python train.py --num_hidden_layers=13 --norm="layernorm" --norm_place="pre" --init_std_up=0.0477 --learning_rate=0.00132 --beta1=0.9 --beta2=0.95 --train_tokens=278200000 --max_steps=8490 --dataset="wikipedia_en"
MLP neurons of a small language model. Each row is named by its layer, matrix (up: input weights; down: output weights) and neuron, and shows model dimensions 96-223. Each number is 200 + 40 x the weight over its row's rms, rounded and kept within 0 to 999.
After each neuron's rows, "fires on" lists the tokens most often at its 100 highest values on Wikipedia text that the model never trained on.

L5.up64,134,199,258,136,156,193,199,183,228,216,134,243,185,238,242,265,209,199,229,255,276,179,243,183,163,226,180,187,212,165,225,167,250,265,145,168,241,259,244,194,197,201,148,124,212,230,244,223,266,210,203,107,217,169,170,197,228,138,161,232,243,164,186,181,141,198,239,101,143,246,263,222,294,174,228,151,163,190,178,180,129,214,271,152,221,222,203,202,181,175,170,172,189,242,230,145,198,135,248,276,255,200,183,236,192,256,223,239,212,161,246,235,195,226,139,177,202,202,249,278,229,141,212,176,211,211,189,218
L5.down64,254,187,212,186,193,181,194,238,209,140,262,184,170,213,278,199,213,268,192,213,213,198,127,171,126,252,173,230,182,218,186,180,188,177,235,196,192,266,248,202,224,242,193,243,189,214,173,145,120,294,168,140,172,144,244,217,151,207,186,218,170,272,101,218,289,243,258,224,198,153,156,203,246,254,182,111,222,188,294,253,160,92,189,169,184,216,189,197,239,237,253,214,195,215,230,169,189,160,170,235,119,159,167,156,180,257,222,137,189,231,144,156,269,171,149,242,248,169,247,196,237,177,267,242,212,145,133,186
fires on: "on", "o", "an", "ut", "os"

L6.up402,179,185,226,154,175,212,200,135,146,141,230,193,181,218,225,259,129,212,154,240,157,182,175,214,170,203,212,179,280,249,182,142,184,243,140,148,195,200,208,273,227,236,141,182,172,277,230,201,146,224,232,144,263,182,223,187,208,218,253,191,254,164,211,186,200,204,211,161,230,213,203,167,211,227,145,169,241,166,188,225,156,234,147,234,194,203,212,159,210,196,244,250,153,155,217,169,242,216,229,193,201,213,188,86,199,121,169,246,270,233,194,170,186,207,252,180,237,230,219,221,229,153,168,191,232,184,227,237
L6.down402,302,147,217,211,232,223,189,144,243,245,128,233,196,244,173,199,238,121,236,160,198,150,225,192,246,200,197,218,193,234,262,195,135,202,197,140,211,257,249,198,199,175,259,183,210,195,203,232,182,141,252,234,195,222,223,172,270,207,145,222,210,106,183,223,227,154,145,201,132,247,157,197,256,189,211,255,181,268,242,233,246,130,172,231,210,263,190,211,181,226,247,195,216,250,243,241,107,249,179,186,205,124,212,184,188,243,260,169,216,175,280,176,168,237,139,121,174,218,232,214,180,188,177,200,195,288,268,192
fires on: "r", "ol", "l", "b", "u", "el"

L8.up215,243,256,181,188,201,185,231,239,163,166,207,162,221,250,288,140,200,168,235,194,205,265,237,177,163,180,193,250,171,190,226,206,177,229,205,160,157,202,274,185,264,239,246,333,215,252,181,273,144,187,195,177,135,234,175,193,219,158,197,255,243,141,188,243,179,144,216,240,266,247,213,182,216,210,192,185,258,189,214,216,243,176,163,267,185,179,199,216,286,185,211,237,148,225,186,262,194,149,239,182,248,229,226,159,117,160,190,238,210,234,204,192,166,185,206,218,207,159,244,181,193,248,159,145,217,120,193,142
L8.down215,165,216,178,268,212,201,225,197,153,215,210,254,190,159,241,118,178,151,176,244,160,291,175,286,200,191,219,171,185,256,184,189,218,191,199,189,232,210,198,353,229,190,164,203,213,209,223,134,166,268,171,230,158,224,134,192,155,193,198,175,269,207,188,193,184,163,94,212,217,165,212,162,162,192,215,228,162,242,207,177,174,173,210,178,256,181,226,136,162,211,225,75,200,246,242,190,267,208,136,215,215,246,191,270,188,156,147,233,228,239,297,265,225,205,204,254,92,271,155,193,236,163,231,239,170,171,176,232
fires on: " b", " to", " Sch", " g", " ch", " can"

L5.up645,191,182,153,134,222,211,247,198,189,212,128,217,245,204,200,213,212,167,171,202,266,236,266,149,215,202,209,228,247,258,279,141,215,235,155,202,225,254,194,262,281,233,203,203,177,216,168,214,193,182,228,254,192,220,186,199,193,221,193,139,235,238,244,220,204,308,236,201,258,251,209,151,199,198,197,154,233,178,283,120,226,199,164,235,257,243,237,213,249,180,197,140,160,220,120,153,216,196,164,204,224,82,230,171,227,191,188,226,187,175,247,277,209,194,217,192,210,136,196,242,301,213,149,189,110,216,153,174
L5.down645,156,208,186,167,224,160,254,238,137,105,253,265,213,201,205,222,239,250,202,271,98,191,222,165,186,179,232,219,234,206,189,264,101,173,151,225,149,146,175,98,229,155,208,267,209,233,197,183,224,231,178,234,186,130,159,207,262,194,118,217,184,200,260,275,241,220,198,196,251,211,197,211,161,197,205,163,215,195,192,158,170,301,241,195,138,124,189,203,193,176,244,190,213,198,185,181,276,239,193,241,168,229,196,167,257,210,183,176,236,280,111,153,260,238,233,219,178,279,204,212,176,193,188,217,208,192,186,217
fires on: " not", "is", " (", "s", " \""

L2.up494,171,178,188,219,242,205,166,220,182,207,162,225,231,270,241,185,141,197,261,183,220,273,126,214,161,229,236,263,173,221,150,206,252,199,187,198,234,204,200,182,205,164,192,231,157,247,229,227,218,242,156,175,214,179,290,177,224,178,134,153,202,189,193,167,197,164,184,167,233,239,245,250,234,209,220,145,139,177,300,161,186,109,221,227,181,228,205,212,90,152,154,140,224,228,195,185,232,224,232,257,219,143,188,219,157,196,225,228,235,232,198,124,164,153,252,229,194,208,257,261,176,188,208,192,214,203,122,132
L2.down494,110,203,186,273,184,254,186,154,200,242,153,228,193,166,148,133,122,251,185,168,166,137,131,210,145,210,240,244,253,243,235,189,232,237,254,202,173,183,166,174,191,215,231,194,160,209,174,214,232,260,264,153,110,209,241,187,174,222,234,184,215,228,170,196,203,113,257,177,258,255,165,187,186,194,181,202,177,249,193,275,207,169,200,214,211,183,240,200,217,226,150,209,224,214,186,180,136,186,175,170,168,157,144,188,225,167,225,262,183,222,168,152,247,171,166,246,149,146,111,217,232,190,148,174,151,183,161,171
fires on: " H", " h", " R"

L4.up119,184,154,222,210,230,188,249,186,178,218,179,269,245,248,219,132,199,218,230,211,129,234,291,218,217,260,197,179,271,204,186,145,204,169,199,239,146,139,236,212,256,137,133,261,219,197,307,157,209,233,214,200,165,162,205,260,244,256,179,163,262,142,188,243,207,183,246,139,203,208,247,222,200,174,208,165,151,150,173,191,170,151,279,229,206,281,194,227,177,139,194,222,276,178,219,227,187,228,220,203,230,160,214,202,172,149,268,178,141,175,241,204,130,221,230,230,238,231,185,199,212,268,279,153,219,136,145,181
L4.down119,184,156,181,130,305,221,264,134,173,184,203,241,222,221,258,203,215,160,242,168,153,207,199,188,223,169,190,127,246,174,285,201,243,174,117,215,246,197,184,233,200,241,258,212,159,151,195,220,240,206,281,226,211,243,163,179,226,264,142,219,183,164,215,151,193,162,151,132,185,232,259,198,154,185,230,242,246,210,202,200,170,194,175,167,251,223,192,166,144,174,173,186,227,210,204,187,209,205,233,204,175,215,189,171,159,168,231,267,175,106,216,211,147,264,203,204,266,178,109,197,267,264,249,169,201,158,223,230
fires on: " |", " 1;", " /", " e", "-", " 2;"

L4.up697,168,165,206,164,239,189,309,158,262,252,175,225,169,169,194,276,191,206,201,244,171,189,146,148,197,160,199,204,295,235,243,204,268,180,173,199,169,274,287,219,207,224,209,190,197,246,176,253,188,263,236,182,285,115,259,171,249,201,107,183,204,200,231,189,169,231,217,146,180,118,243,171,230,206,175,153,274,201,244,131,161,287,227,148,205,204,183,180,234,144,246,240,198,240,239,160,171,213,203,246,254,186,138,153,223,156,135,173,285,161,163,237,184,142,188,190,155,228,238,140,230,218,192,186,217,124,144,244
L4.down697,214,168,225,165,135,180,159,251,249,165,210,179,144,167,157,210,231,150,163,242,254,192,133,188,150,234,248,238,172,229,215,197,133,247,211,245,218,216,202,195,220,235,217,196,243,119,208,183,213,144,250,123,127,213,211,255,124,275,181,248,148,153,202,141,222,225,244,191,221,216,129,157,197,231,264,208,129,249,176,212,242,160,226,195,192,186,229,208,237,203,174,119,220,139,184,193,219,206,144,197,178,288,167,218,208,189,219,235,214,127,178,118,249,224,145,289,266,207,264,264,144,198,206,215,168,187,201,196
fires on: "on", " Institute", "or"

L2.up426,121,214,177,175,197,196,278,232,152,207,184,196,212,214,240,200,221,269,149,238,244,186,170,171,195,166,259,201,231,207,266,259,165,224,150,170,191,197,189,182,220,209,141,167,187,207,138,196,203,144,186,150,244,225,175,142,222,120,149,230,201,205,209,226,178,276,216,178,131,233,178,238,252,169,276,225,173,226,140,246,260,200,174,177,205,224,214,154,220,203,220,160,164,243,226,138,168,205,260,198,303,164,217,199,219,237,175,152,264,184,213,194,154,208,180,116,230,230,193,187,231,221,161,198,164,225,201,152
L2.down426,180,188,230,172,226,254,246,290,241,178,270,167,174,153,229,204,228,218,167,171,302,144,204,159,154,167,191,202,165,208,199,250,261,216,190,158,231,196,223,234,163,163,170,184,287,150,152,174,206,244,172,140,128,212,230,211,197,181,157,225,223,170,188,155,117,278,183,162,183,229,116,215,193,183,183,212,233,199,186,161,233,114,190,205,220,180,198,281,235,191,214,206,170,261,137,191,134,230,177,146,266,221,289,203,278,240,222,175,162,160,169,178,158,176,176,187,155,228,175,208,167,127,177,265,124,193,227,215
fires on: " \"I", " Sir", " É", " Jean", "é", " En"

L8.up308,209,220,270,150,140,231,182,255,106,161,219,188,189,200,252,219,215,116,203,225,259,196,241,162,165,174,193,201,196,211,247,242,137,224,223,195,175,248,198,188,215,156,166,229,174,234,174,211,129,199,226,187,183,194,233,192,185,121,194,150,273,133,210,188,123,293,145,272,201,213,189,154,125,242,212,224,210,148,305,225,175,220,164,207,138,194,171,127,159,159,209,192,215,170,198,226,263,142,221,219,311,196,254,179,167,128,212,245,243,220,186,237,210,168,192,157,238,142,168,215,258,227,169,160,186,203,162,187
L8.down308,212,253,187,217,107,158,201,210,143,254,186,230,190,243,248,181,152,240,227,263,198,241,252,243,116,218,276,198,183,169,170,192,149,198,185,274,198,182,253,182,214,164,289,168,171,245,164,232,166,152,162,141,186,156,177,192,186,193,160,212,232,200,207,241,261,184,186,189,167,197,263,190,189,267,171,187,131,187,94,192,179,237,209,166,246,172,155,196,225,193,147,89,175,144,221,202,192,153,223,248,252,177,240,208,184,182,258,185,199,229,235,217,266,202,157,192,140,244,166,218,257,227,134,216,229,198,188,101
fires on: " Ch", " b", " can", " began", " ch", " would"

L5.up733,182,190,154,152,281,224,247,203,143,235,136,187,184,185,172,198,201,179,187,231,227,223,145,185,238,187,190,191,272,244,293,210,169,152,152,195,161,204,194,236,193,243,185,236,231,201,250,135,170,195,161,176,179,225,108,277,267,235,236,214,185,182,211,132,189,233,240,186,199,262,215,212,255,147,243,178,123,120,204,168,208,224,168,227,221,202,245,208,184,185,132,224,209,166,236,229,214,168,222,154,232,126,263,279,200,208,182,182,304,190,300,257,208,246,167,251,179,152,152,197,166,257,176,215,187,162,182,143
L5.down733,164,92,133,190,200,278,192,263,245,231,198,229,229,166,218,258,191,241,244,206,152,203,190,211,170,187,242,153,174,196,195,240,166,225,213,134,216,130,184,187,179,234,162,217,241,149,186,187,222,206,188,202,202,136,227,131,235,257,187,234,209,219,200,137,220,222,226,170,187,218,259,201,188,197,157,198,272,320,123,155,215,176,252,160,152,256,216,236,157,219,153,165,176,291,249,176,259,177,159,223,216,152,218,245,279,171,213,185,178,193,103,216,252,190,153,276,252,207,167,223,166,185,158,232,143,151,143,98
fires on: " not", " un", " \"", " is"

L4.up333,201,187,173,167,251,242,233,207,128,244,247,207,175,222,236,205,219,253,251,158,288,145,246,207,192,152,269,222,216,249,182,191,259,217,179,154,175,182,212,230,186,223,114,185,166,216,156,162,155,183,226,134,198,174,215,161,171,155,202,240,210,229,205,203,182,185,176,165,242,170,217,193,237,254,246,187,129,164,250,223,244,245,178,259,142,169,150,147,127,141,167,219,175,182,176,206,196,176,212,236,335,131,207,142,219,169,261,313,261,207,156,216,172,288,210,237,199,194,241,229,195,215,221,187,159,151,152,149
L4.down333,178,200,190,197,185,285,156,202,213,205,200,213,214,198,189,165,182,248,211,207,126,223,200,235,154,212,210,214,227,185,142,154,241,258,199,214,255,192,204,136,201,198,309,206,178,247,209,196,271,265,226,200,169,174,146,159,211,197,190,228,188,208,110,207,299,214,219,185,194,148,185,212,120,199,177,208,186,146,257,195,203,170,153,187,198,227,180,179,177,196,228,200,235,193,218,265,204,226,300,198,217,193,127,199,197,171,148,156,179,205,188,199,164,177,204,211,261,190,228,183,117,253,134,193,255,204,145,146
fires on: " b", " B", " sc"

L2.up592,68,191,222,234,229,235,177,158,214,201,190,200,205,200,205,261,189,258,215,283,169,193,142,196,138,160,150,265,208,228,149,186,194,196,194,149,127,196,187,159,222,207,199,248,199,209,249,276,201,184,269,190,229,198,234,233,171,223,184,206,245,244,213,210,208,228,210,244,187,162,156,197,252,243,170,222,194,209,206,145,218,231,170,270,143,189,160,141,211,184,242,164,215,173,225,222,205,176,141,224,214,168,156,190,118,181,245,224,269,215,151,224,192,173,161,156,236,142,158,229,235,161,225,95,236,210,172,89
L2.down592,215,203,165,189,318,178,206,177,219,182,141,274,202,168,241,226,182,155,182,243,268,190,163,187,128,191,162,100,220,198,275,175,218,200,288,198,250,216,172,252,213,217,213,279,178,248,203,242,250,144,237,150,206,233,193,156,170,181,209,196,208,156,221,235,252,153,176,138,197,151,208,224,207,223,190,249,154,215,229,208,225,225,176,111,212,215,186,283,181,257,144,202,246,205,153,178,134,188,265,220,196,133,196,185,201,152,150,194,204,233,226,139,188,190,223,111,326,163,210,250,150,241,136,187,183,139,206,193
fires on: "our", "arm", " Res", " wood", " Rio", " Winter"

L3.up153,205,127,200,122,222,194,199,257,196,255,195,202,240,214,193,186,183,134,250,198,166,268,157,176,191,244,219,175,279,227,225,177,202,209,193,196,240,206,212,173,282,247,162,209,173,216,247,143,117,177,111,225,197,221,263,129,261,238,244,177,238,238,226,202,250,198,245,151,229,263,261,196,233,222,245,224,214,145,154,242,255,190,226,275,234,190,144,273,285,220,235,204,297,202,208,208,222,112,202,141,328,168,245,243,144,155,184,247,206,178,292,195,224,145,191,194,153,299,189,224,248,244,209,235,224,193,172,211
L3.down153,196,211,217,164,240,177,147,213,206,283,231,262,196,208,156,291,188,120,183,158,172,301,192,168,130,153,232,223,212,215,237,130,288,178,245,238,287,225,164,143,218,241,234,163,216,201,249,207,193,209,245,148,202,153,259,220,181,189,162,195,223,204,119,146,205,167,226,172,169,183,223,173,182,221,188,302,205,221,171,157,213,256,149,166,180,220,210,204,204,213,220,201,153,231,208,188,211,242,202,150,217,196,125,202,110,120,194,251,257,170,211,168,194,289,164,164,208,203,154,173,162,195,214,180,198,200,172,184
fires on: " 1;", " %", " 2;", " 4;", " if", " |"

L2.up458,143,178,280,185,223,135,198,172,161,232,262,224,192,90,199,298,278,233,179,244,194,253,180,117,167,224,175,209,240,236,138,189,211,171,182,190,157,203,184,175,204,193,209,231,87,195,215,228,198,226,122,197,207,152,144,189,233,161,241,183,226,193,166,168,244,295,189,158,213,125,179,178,238,195,214,206,205,126,185,213,183,251,161,203,218,260,226,175,207,195,201,154,220,199,250,138,167,198,189,222,217,205,182,186,185,173,147,249,254,264,164,206,183,245,256,238,128,207,199,219,279,175,187,170,176,172,136,207
L2.down458,140,130,227,171,223,172,233,172,242,176,198,250,197,189,201,161,304,200,210,214,217,234,200,181,120,232,230,192,266,242,201,186,290,155,227,198,139,182,215,143,178,194,244,164,276,141,175,207,241,125,223,251,212,162,235,114,158,196,217,286,159,176,226,217,210,265,223,198,217,198,214,176,187,240,202,226,221,229,226,203,194,221,289,178,142,168,256,258,231,234,202,115,189,154,189,219,208,163,156,225,167,253,244,254,215,127,212,59,275,209,155,155,154,184,239,231,183,248,180,199,195,169,203,224,229,121,184,221
fires on: "er", " ele", " Ter", " mer", "or", " Mer"

L3.up9,177,224,185,217,253,147,185,237,96,216,180,209,195,218,235,111,115,209,275,149,269,205,209,185,205,239,250,203,151,142,146,173,259,246,211,145,237,215,234,217,183,238,211,132,198,208,176,139,163,222,219,216,159,215,272,190,152,168,142,189,236,217,221,246,164,161,214,159,224,133,174,210,186,195,263,209,233,260,272,258,110,209,185,243,232,237,139,193,215,130,191,191,147,200,175,187,263,197,288,270,275,162,221,252,206,175,225,227,243,224,215,214,225,185,254,148,173,112,212,291,253,200,203,182,194,149,153,199
L3.down9,220,165,210,208,166,145,158,169,226,181,213,192,246,246,194,162,234,285,212,166,110,186,162,211,198,205,250,203,177,152,199,224,229,262,170,202,217,229,155,140,193,221,194,174,164,266,184,193,234,190,186,254,192,221,206,219,220,132,185,167,214,182,241,281,183,228,264,259,152,219,242,222,208,231,157,268,186,221,216,217,283,258,229,242,139,154,244,251,164,185,136,163,194,201,184,169,180,248,237,185,222,225,236,242,183,156,190,235,161,216,229,177,163,206,265,175,145,201,153,157,198,204,185,245,248,234,217,220
fires on: " b", " to", "–", " h", " by", "-"

L5.up498,243,214,270,234,224,243,155,222,152,186,183,226,219,177,208,200,176,263,230,156,233,189,287,289,164,250,270,145,195,206,256,232,212,194,278,185,179,182,143,271,255,246,210,257,177,277,191,117,228,175,214,200,191,184,177,193,205,210,177,190,256,218,203,261,191,177,149,235,266,166,234,206,197,184,177,192,181,220,233,216,200,183,246,191,207,204,132,228,148,158,227,250,179,238,165,173,196,213,244,273,201,190,291,163,191,129,235,295,244,201,199,184,153,190,191,241,272,189,268,179,189,251,196,185,128,293,191,166
L5.down498,281,212,201,237,193,240,152,244,229,195,193,196,160,171,169,203,198,236,248,160,161,194,264,241,199,118,201,233,120,167,171,243,204,214,160,149,171,195,193,133,237,172,239,150,231,233,216,249,237,256,129,196,229,242,289,239,202,194,279,171,170,141,167,167,217,181,261,176,126,195,254,198,220,161,171,211,184,175,193,218,243,298,154,147,196,222,230,174,185,221,161,174,214,172,221,208,272,185,293,176,207,265,136,177,238,203,213,152,217,199,179,210,224,216,190,172,228,230,251,209,188,171,158,193,191,169,195,284
fires on: " |", "-", " B", "p", "h"

L4.up675,186,243,255,142,173,136,265,256,232,253,188,227,196,244,176,177,158,217,222,219,233,257,154,242,194,216,241,244,206,216,212,146,102,252,215,230,255,156,258,244,243,240,225,200,135,207,199,146,139,206,169,183,240,231,190,184,209,189,162,264,160,143,245,305,142,201,217,214,281,186,239,226,266,188,207,219,230,170,206,243,178,183,280,272,204,190,206,267,216,165,197,219,255,238,190,169,176,190,218,168,223,145,248,229,209,219,193,185,225,214,237,128,194,168,196,163,246,138,189,225,229,214,194,133,188,208,201,156
L4.down675,196,198,172,235,267,158,268,178,151,203,227,238,143,125,225,180,191,206,127,178,200,230,175,158,184,239,225,233,149,302,182,177,125,224,151,205,276,247,142,218,231,228,128,193,201,219,208,168,193,152,103,193,208,159,217,172,244,189,245,151,233,226,180,188,245,174,201,196,203,182,209,322,218,281,213,159,241,170,209,190,206,195,205,182,165,190,194,240,175,239,217,208,209,131,189,224,178,169,134,194,213,201,257,248,87,225,194,179,256,219,185,264,216,258,161,136,251,114,140,150,234,156,218,272,226,257,260,214
fires on: " to", " can", " south", " or"

L8.up310,211,203,269,163,180,243,188,243,228,182,134,226,227,241,134,237,185,204,156,219,205,167,208,230,227,148,208,170,202,211,252,192,171,327,189,180,180,207,290,207,284,179,230,179,208,234,275,212,172,172,233,233,157,122,155,214,222,197,194,189,214,161,233,179,153,223,192,156,133,247,213,172,232,238,272,131,196,237,201,198,185,217,211,208,147,193,198,197,195,162,148,228,148,274,126,136,240,225,173,186,281,232,183,159,168,208,261,240,217,252,225,199,148,160,239,216,198,209,185,208,205,244,211,123,241,200,191,192
L8.down310,248,224,230,227,157,192,235,136,153,179,279,211,180,216,180,163,237,226,200,155,250,192,126,153,214,264,172,175,216,217,211,167,167,177,208,202,174,178,194,222,174,131,144,264,137,185,204,162,217,231,223,164,182,159,222,240,97,204,232,234,189,234,180,257,193,227,260,221,109,160,241,164,149,148,241,156,185,165,179,205,184,197,190,198,167,195,255,210,268,205,264,206,200,188,215,131,142,304,183,192,261,144,278,186,231,177,217,244,142,209,204,203,142,247,159,144,209,205,232,142,273,90,184,186,212,132,178,224
fires on: " Ne", " as", " being", "et", " ge", " be"

L5.up375,124,260,153,216,208,253,132,198,210,262,188,259,178,298,213,148,255,186,205,141,246,305,231,148,262,215,207,158,240,138,292,288,153,247,175,181,207,191,240,236,236,184,206,273,187,89,211,215,164,177,182,185,157,188,189,245,161,222,218,128,260,200,246,200,171,213,169,233,192,184,212,239,154,193,203,238,210,247,232,138,192,235,188,209,199,270,207,188,131,158,178,206,186,281,186,159,182,200,111,214,231,155,245,204,228,196,222,249,214,196,223,202,197,176,246,189,213,202,208,199,242,257,231,165,145,211,227,205
L5.down375,230,172,174,239,145,233,167,200,154,161,223,224,226,200,224,233,141,213,156,156,240,166,159,242,259,169,122,238,212,269,163,182,189,195,129,286,131,163,174,152,228,166,180,140,190,198,160,227,240,190,153,144,241,165,245,257,139,152,243,181,179,232,138,177,190,232,242,126,222,91,290,146,149,242,136,174,193,204,247,220,226,248,195,245,198,166,163,246,211,128,151,169,162,156,269,144,212,258,211,233,191,192,217,209,214,222,215,188,223,208,86,137,187,216,196,131,153,177,226,278,231,140,198,247,223,192,212,265
fires on: " a", "-", " as", "s", " is", " be"

L3.up107,156,248,205,141,186,179,216,186,168,222,179,173,229,332,227,189,95,192,204,182,181,160,169,157,173,226,247,163,227,217,273,183,162,193,187,163,209,183,203,223,226,152,243,198,188,244,116,275,201,150,234,197,223,224,278,158,173,96,192,258,280,98,261,222,212,184,168,224,182,266,201,183,128,212,191,164,206,213,253,239,223,181,214,260,141,192,198,118,234,195,166,213,174,234,159,152,207,162,165,177,241,214,214,213,182,172,291,184,167,163,262,250,251,189,224,171,145,237,193,182,198,235,165,206,194,178,128,235
L3.down107,247,124,226,184,185,221,186,225,232,246,185,250,184,199,215,151,109,173,151,210,154,204,201,267,169,194,231,220,221,261,175,179,249,171,191,256,164,204,170,261,127,181,201,172,235,170,186,233,191,221,251,167,221,178,147,273,202,153,248,257,209,206,226,150,209,133,139,195,193,244,145,190,173,267,118,220,184,187,177,246,182,197,186,230,168,179,226,185,196,227,253,157,181,159,242,186,265,131,96,202,191,244,161,277,151,193,197,132,224,184,226,267,208,217,251,247,232,172,273,259,180,116,225,225,167,212,240,161
fires on: " ch", " Ch", " sk", " th", "Ch", " g"

L4.up531,195,191,220,161,237,198,227,191,153,195,120,219,201,322,264,158,171,175,261,136,305,208,191,221,177,160,250,184,193,230,189,131,228,212,218,126,210,190,171,246,249,214,179,245,120,220,257,171,166,213,180,206,206,162,252,186,176,180,189,110,296,248,225,220,231,228,147,156,296,166,238,198,165,182,224,232,183,189,210,236,172,213,184,232,242,246,197,248,198,157,144,183,208,213,202,165,171,161,203,219,264,202,212,217,195,183,287,322,261,231,221,221,206,160,199,197,224,156,218,213,212,152,194,160,228,195,127,216
L4.down531,260,248,226,194,180,235,264,172,150,242,237,130,149,182,193,216,210,218,231,128,183,258,188,203,203,236,220,193,185,267,188,163,208,230,198,177,254,240,204,134,131,193,201,159,181,297,240,149,251,234,175,267,192,249,183,183,209,217,222,218,229,177,180,138,248,130,182,208,184,216,139,161,229,195,273,245,223,240,237,283,231,222,194,262,176,202,245,205,249,115,239,135,226,165,166,260,168,247,184,199,212,162,175,174,136,170,223,225,196,207,193,216,171,230,200,208,129,216,192,179,215,155,198,149,235,262,269,204
fires on: " sh", " b", " Ph", " ph", "ph"

L2.up309,145,230,170,144,186,140,154,201,194,111,214,190,198,211,258,248,237,220,240,177,203,227,253,173,116,150,259,212,100,260,197,190,254,236,230,182,197,179,162,207,198,202,209,167,182,199,158,250,188,176,288,130,207,135,186,127,145,142,217,248,186,176,207,173,213,146,198,161,213,158,118,125,202,220,229,152,194,211,200,151,228,197,212,274,200,139,197,214,205,133,195,180,148,199,261,245,253,215,173,161,262,203,246,176,163,190,215,154,245,170,164,224,176,189,211,232,246,129,185,239,249,214,250,163,180,193,208,127
L2.down309,209,232,175,221,166,118,209,217,212,265,253,186,168,244,196,140,202,89,194,265,236,203,148,189,148,212,190,252,246,186,223,202,248,186,226,166,141,144,183,194,198,266,203,189,123,166,170,175,214,227,139,99,187,259,136,197,174,148,150,126,226,142,77,205,227,228,226,254,240,171,226,219,204,180,193,195,144,233,203,210,213,243,179,222,191,215,153,154,219,204,132,161,200,206,220,289,198,307,211,272,247,191,201,134,170,206,200,216,207,187,247,140,207,249,189,217,150,248,200,203,173,227,185,182,232,159,127,168
fires on: "ell", "ri", "ir", "inn", " b", " r"

L2.up146,169,224,193,207,200,242,103,210,195,211,173,180,223,163,146,219,152,184,260,166,250,248,192,221,188,201,238,193,215,186,203,199,166,252,222,223,185,172,220,179,170,111,176,228,212,150,282,195,108,267,223,274,181,151,295,278,203,192,206,211,207,185,188,198,186,175,225,144,185,215,200,312,241,226,238,240,159,211,285,227,195,168,219,155,243,205,164,169,163,111,100,194,177,234,164,176,168,209,181,235,181,225,234,176,183,202,282,224,249,217,175,177,244,125,198,220,253,316,256,207,237,167,254,206,119,232,189,156
L2.down146,133,168,166,251,243,247,156,250,173,123,160,217,217,234,177,157,237,182,151,233,272,182,167,198,145,239,271,211,169,238,200,214,201,194,191,240,136,232,235,230,284,180,194,215,221,210,139,188,88,190,229,179,136,239,237,213,155,73,208,231,230,231,185,199,152,221,235,206,162,237,221,207,244,227,173,200,175,177,251,199,176,182,153,247,156,217,156,224,190,209,148,202,211,190,138,157,112,221,170,220,149,274,169,195,229,224,226,223,161,217,192,131,214,119,257,175,242,235,172,268,114,154,214,194,186,194,199,158
fires on: " M", " m", " H"

L2.up101,162,223,215,219,227,290,249,192,196,196,178,156,226,163,73,213,238,283,168,255,207,179,239,152,219,222,206,198,190,208,190,204,166,202,192,190,153,192,209,200,211,199,147,281,203,204,227,258,199,244,254,226,298,231,145,175,194,267,182,156,231,235,182,184,206,231,248,282,206,170,214,200,260,197,204,185,160,201,234,205,209,200,176,222,248,197,166,226,224,186,187,211,253,174,182,153,208,141,240,177,163,145,314,193,189,176,119,214,202,246,192,223,149,217,185,220,222,207,179,236,270,134,242,218,197,222,203,209
L2.down101,253,202,125,169,180,236,169,151,154,232,184,209,221,206,138,189,134,268,176,214,200,124,198,152,191,188,194,198,212,211,256,204,229,203,141,254,168,259,227,158,232,199,196,174,265,228,231,214,235,168,250,178,210,247,183,205,201,234,172,220,161,168,165,162,205,171,263,200,279,210,204,254,256,240,226,182,242,238,153,190,254,199,150,267,158,213,172,271,244,224,258,244,127,199,150,155,230,151,243,241,206,176,225,208,233,168,256,213,195,244,197,209,203,225,217,204,233,173,143,189,248,190,206,176,163,182,199,243
fires on: "ist", " prot", "ism", " Research", " ref"

L2.up710,142,241,153,214,231,182,154,237,166,251,181,233,187,215,209,164,222,206,263,140,242,183,184,237,149,265,249,189,161,170,129,199,255,229,185,181,185,185,156,239,238,164,144,218,239,171,187,193,87,239,212,182,210,213,230,256,266,193,185,235,204,194,187,175,209,161,276,212,170,222,277,211,237,181,208,177,197,211,222,226,139,151,281,201,245,224,153,144,133,168,163,267,177,190,193,220,273,132,247,221,229,199,215,196,162,206,217,281,272,179,166,159,196,178,304,207,170,257,278,250,193,173,234,217,195,164,198,167
L2.down710,201,213,192,198,191,197,247,119,194,244,220,215,192,187,144,181,215,213,217,202,208,153,124,154,159,132,151,190,246,272,223,274,256,190,194,243,161,157,189,149,217,249,256,203,184,206,191,156,183,211,244,234,177,210,180,224,156,190,188,191,127,211,176,192,159,236,275,230,226,274,231,126,214,183,84,216,121,141,240,262,243,151,163,191,176,246,193,278,156,286,258,198,224,171,182,137,208,194,170,189,124,237,243,220,252,227,221,251,208,232,208,192,299,116,246,162,195,210,146,207,201,207,191,202,211,186,231,214
fires on: " H", " L", " W", " l", " D"